Weights of a small transformer language model: width 160, no biases in attention or MLP.
MLP neurons of a small language model. Each row is named by its layer, matrix (gate and up: input weights) and neuron, and shows model dimensions 64-159. Each number is 128 + 32 x the weight over its row's rms, rounded and kept within 0 to 255. Numbers have three digits each. A neuron's up and down rows have the sign that makes its largest values positive.
After each neuron's rows, "fires after" lists the tokens most often just before its 100 highest values on Wikipedia text that the model never trained on; "fires in" lists the words (lower case) most often at its 100 highest values on Wikipedia text that the model never trained on.

L5.gate143:094138123175088187089125083135148105140202146156142118098147095159134106143131149065121085121094152114089131146141183074140081143151096149199131116152146188145143098120122178129111137128140120137176131093132167131134128153094093131091102121075100062134140087153096186107115110094157098132
L5.up143:132100150104104151177070173122146078089152131124137151087081094097098136046205094052102139066073154089177152160143101145142101098120104135120104055145078092118109109106131099150142185153194128115149126189152198098101150104098149157157118168087155106144128144123131133133126103135145115073
fires after: "c", "ra", "comp", "pr", "Pl", "Com"
fires in: "career", "railway", "platinum", "competition", "company", "companion"

L2.gate362:110129140142131144106148116081182184143152170174119120108136159113185175166134113163067138130144131162132141131091165147069148103189116117124133143145144124152111136167159152164111051173126158141107156161116104101120137117106155148109181107112087116095097189121110096089148112090123123094
L2.up362:154111079127176149059167154097109118075142135171118206119112158091095122136165116119136124106122123135090172143131077128131088141100124129219111070105089109134114124141153123069170136125141111148198089119102126124097109076135164203141109172138165129102165130112084149107117088115152121154
fires after: ", ", "the ", ". ", "Th", "where ", "S"
fires in: "united", "he", "she", "they"

L2.gate127:139093116113149177145182185093102048081144109169162107116122122137137127129132157116120160066127103166105096134149130172136094080156125152103155123114111113171096110129112095216149088084083112101167153136131075120170116070109125054151099120163167165146115155147121166136126114108109107137
L2.up127:123113128145093168101144140120134160127148088090147142177138141136116106113138106183094150100132142143125113139104213093122124192135081161098119149132146138007134074181130118139088129121123178077068141133121149123116082140210121113100149188071172143125146087116123092046154130116145113178
fires after: "ed ", "on ", "On ", "ted ", "to ", "t "
fires in: "by", "between", "15", "1"

L7.gate449:118143113102140074133123124126116204122189091110132166092139149090156155140087150198092098099081121147142124146081112232093116167138124145165121154102119110083135174166169101118127189169138092170110134027108061103148140179188137095135119168114179100119124133135106137138174139144092152116
L7.up449:175161167143155116142151164182195089084130107154088160130157134094114102164151170152128183144106120194154137164135129175183146182169123143132122164098132148198112070153113096126151117075137145158125143172123149121162146105078109168068112116183120105076121158086151115133110142127091039180
fires after: "gr", "H", "Gr", "und", "the ", "R"
fires in: "group", "high", "united", "house"

L5.gate308:175142135143167049138151167132100182112138199122139125111143059132171139084161172132097089145170144163157120122079079134176127150117055148081106076129123143174131138102074129091119199156108180110094121083130105163140144165127160155093163197145171126133135139138098140110158135103150077091
L5.up308:089165165114103180114127150178123102145117147080136078122110190117068151174113155113091181125156119104143127126128136039149110119142095158165117063158182098151114108138097159168177187076132082128092106154174166154123134134188100152104085121133086084164106219120147118125121167151188121119
fires after: "sh", "\n\n", ". ", "R", "fl", "Sh"
fires in: "on", "show", "river", "shows", "flows", "showed"

L5.gate476:078120145111124137082177134139068103139036095098112116181189139116097129152107129181151130137127180150127082116126108143079069131155151089080150158156152089088179143091081135144094220124153127142155097092084108120140111125169125143146116157189135141206104067151158143200130144146152112190
L5.up476:050067122135112056129155122132113145134113160207168092126108153192150109201130143151153086135137188109121081138141171087187128145144167115159134141113170127068099081158126159160118099105104168102170101191129090107159108145118119156164106094144087128110182152169164150077128167123071146143
fires after: ". ", "\n\n", "av", "). "
fires in: "they", "these", "there", "while", "when"

L7.gate49:115125110172078103151091087135159167072137141119116139165147123167100183124107128133101098121174146062137111108090147145098075142150105171143159187169128139078172152097118136158127154153162169116123157136100162128149070132160203137109096150101073168113130107153111178128163121089098143110
L7.up49:129167113153091146136122092122157168156112155197076127100118143172123179122131085122085118136155127117137186177150133160097120124171091151153104142200126160083164146097134169175148167186146124077093154122131091080197093048145157115143081116107131135102120127150150166115113124109080151103
fires after: "us", "th ", "ed", "v"
fires in: "russian", "century", "central", "russia", "centre", "education"

L2.gate205:115107141097142091189149113169142095174152090135130165128116216170136111128106132105102102178101118140104084119107094079142135154172121132148135118140154141097110107160141135152177166124143049162123176115148100076104127130106166133125146093118127111078153112096166102114185096103100126097
L2.up205:168140160084142124173080126148127064137121174122110156046134177140144133130139121098133158120147071109113089054136132099102157093198143150099122147179147139136130170106128120141144147119122111140188143117113148130116168086172093150094131092164085110162130110176074136171172145132126129084
fires after: ", ", "as ", "\"", "ot ", "and "
fires in: "it", "the", "i", "a", "this"

L8.gate378:107144085151117140120144134172137131142154109105133087129150138149135099169085163161133068102102079102113086143101162160088041199121185094096188146128184099149165099114185094118123135102117077130106139107133136123132142161170125159111133133127158139109082103099128178097105165156163127124
L8.up378:105165133146080202138080162178132162099149136055139144094100128142163110116119173145130097098131079156147123178112140119131142139099123088151136142199133127108211122107093089168153169092159122144108097206128153151150135132148126190128117112058158067131083111083100123082164112105162087112
fires after: "Af", "D", "a", ", ", "F", "Wh"
fires in: "after", "during", "for", "because"

L7.gate460:074139096099133125107103124112122142141139120144175133114155173106122130118108087164095112188091135154151184066184171143134073071119066127139104154117154124094088143117125116100131092133167108126098163139143132165100100142167149126122130141126105162146074047119181103153150113113100175147
L7.up460:074124059108095113150138151080104196142139155116114130024105156116121124136129103115173096186123159142160155114180155125125115150191106150128104120128108119137121146069102171090140130189160096146086168165140150095172108111165116130103164079078101158117091136115123122102158155144102168073
fires after: "ed ", "ted ", "m", "Or", "at"
fires in: "as", "by", "making", "with"

L5.gate106:070150139186062074150149131115129193127157169094129101218126166167130131133081129153155101095135104172114090148078071132184162035127124132121140124128184127096117128142087133172090088113120147092127112163099127166100132090139186029131096102148171127119108064149117103075132104142094179160
L5.up106:083212161162104079129151183108131145174135172107138144158122135180121111103145141110133084122116088089122180138121093116181108108084123097112140078132096155090156136189120096080120170098126182089096131117124109081108129019115102109110115108101131144098092128134106106173118154148126139132
fires after: "un", "ar", "or", "h", "il"
fires in: "until", "artists", "artist", "authorities", "expedition"

L2.gate136:148183100110112082112156146142195173142170106083151132169148174164164110135135166155119156152113200161107177183097160097138117148067131128101116091142099149127176088090121080194116190098118083120200132080127112088093123120120132060098134188130166125118141111110133108090109119128206191088
L2.up136:132166143141181096115132134118180121154114096110105170087126154177215091156143138097133131154064137221128160156083177106178126102134187137133140094141120181104183172076143129137129088080119088120133161120115098130124118200115155091103152163148164172081110114141136115153083111147170179142
fires after: ", ", "wh", "a"
fires in: "where", "when", "while", "after", "because"

L2.gate484:139119134133170180167128113143157165138111137088090017171120143115103134187151149164096144130140078183104073057132221141136150113127130084143133125157111151132164136122114116124103094128138156126147082124121123168167146229128130095129108143107121141154107102154106142157185127117053156099
L2.up484:109159116147144062122109110110120131148146093147077059137084138060093137116096143167136121102079162110181049136167140165123157119146145157099157144171133135066130096132124112153139094163109122118182119135127057096134154195137167131107130116074153123122120120086130162068107141142190129134
fires after: "ed ", "ted ", "ated "
fires in: "by", "his"

L2.gate23:103152122149172142132060157127125158132048153151148125108138112132158146116126108119088139111172044149023112136116135100122135067210159140164114111139072122074098140086130127153080134115123195141127149083124095146089130205086134085117133121102143097115144093082083116106109145130090192072
L2.up23:076143116067094187145120174123140046072108077153125175127121128135120185178118084100105147112153138165158119112156126160155143081152145127117162113163147100184111094155178112134143165129142111107159113156142164119211144220062107104133069091176129128178125116144146103159093149124184134115
fires after: "in ", "as ", "of ", "on ", "into "
fires in: "a", "an", "this"

L2.gate343:126108117088127178114171176124141125096122153120089162148151219141110109146151166178110156117119202134118136171140089116137034162077121109157124131124055103135092141133134088110123099148140088139130103156132131108125112106182118104121152148191146125118135051125144104088077152130218157082
L2.up343:123166106159146189194129173128128104087072152144146072118130186142173127141093120086137111115106152152127171152170145085130136126164100100194144112076124151156093129114136153139138096164111128153097096153130188118124139136058115138111175176152139123101122148163135049089119148159171174100
fires after: ". ", "\n\n", "which ", "t ", "It "
fires in: "on", "has", "is", "in"

L2.gate576:166219124136214174128103083168129087131159237081121095122145154120138086125121134128175100161134094122128125066136131135143037135152161114140119091107103126141119117087131151057139103135134139143122113143127173163108092170146109164107133130107075081155114142176116108149053107126096079178
L2.up576:133162106143122106139075156157149125123075156082169174138126099134140148144157182141111148093133100184147076148128143140146095123238130145152144169107154141120136095091091074154138095170144139147169159164151139173122144151158136140118114102073057155101127150122140095102139184103166076089
fires after: ". ", "Th", "Wh", "is ", "F"
fires in: "not", "there", "it", "this", "for"

L2.gate416:131151126167192075084081137101145163174126176188150126114134178090134133129153127091122110164167092137074101115131111145123050101139132070132099101117090104119147191092126160073119120168091134134119125107103155137171115145146179132104127134082143112132090097076095119102096171116074068143
L2.up416:091116139138094074130108118113124117069141144079108126132148197117135135111146137125121102143143172078098070120161097223141090146115135130149126135134089113170107072105147105011179145085134139174043122075134104122182126166156096155126164072172118145127132122123163141179112181134115056108
fires after: ". ", "S", "Th", "F", "Wh"
fires in: "it", "she", "these", "for", "some", "while"

L8.gate397:139176187112112112135158175163085147068136121097117165064185171105121121175173158118181180147153146142202129111126142117104144092101094141117113165120167149124105111150149164138126119176145131183132157106144134121120124122140183065102226096138122165165102178189152125160111104118129147131
L8.up397:179137171131151150116107125158112154093160149141142107130155099105083152120165149109127075134186178143146143135163183165170120129106093083032156130161094137120107100143161129046153089171149184134101151159141133097085101119127138127102194117156124172132073213115131111139153088114118099172
fires after: "Ch", "cl", "work", "star", "ch", "Cl"
fires in: "club", "championship", "championships", "worked", "started"

L8.gate70:171145092132095113100067150216139152093205123136137165165142124063114074186093173153079137097110140133090129119106123129127052105064107082132090136091122133104126068129131197134112112095183110136079108136133175099084146109142156204140124132149159094129139123127135121126082058100143066162
L8.up70:161145133131103111122121123181077139131143112085105110163148139131090134109113158201107103097120127116112133127107101117073112071132125126169098113153165103096136051136126195025071096135163103139173137114139141127127128183118160190132094106106171121111153115110119119143091135116204155138
fires after: "'", "H", "I", "e", "m"
fires in: "s", "his", "its", "their", "her", "main"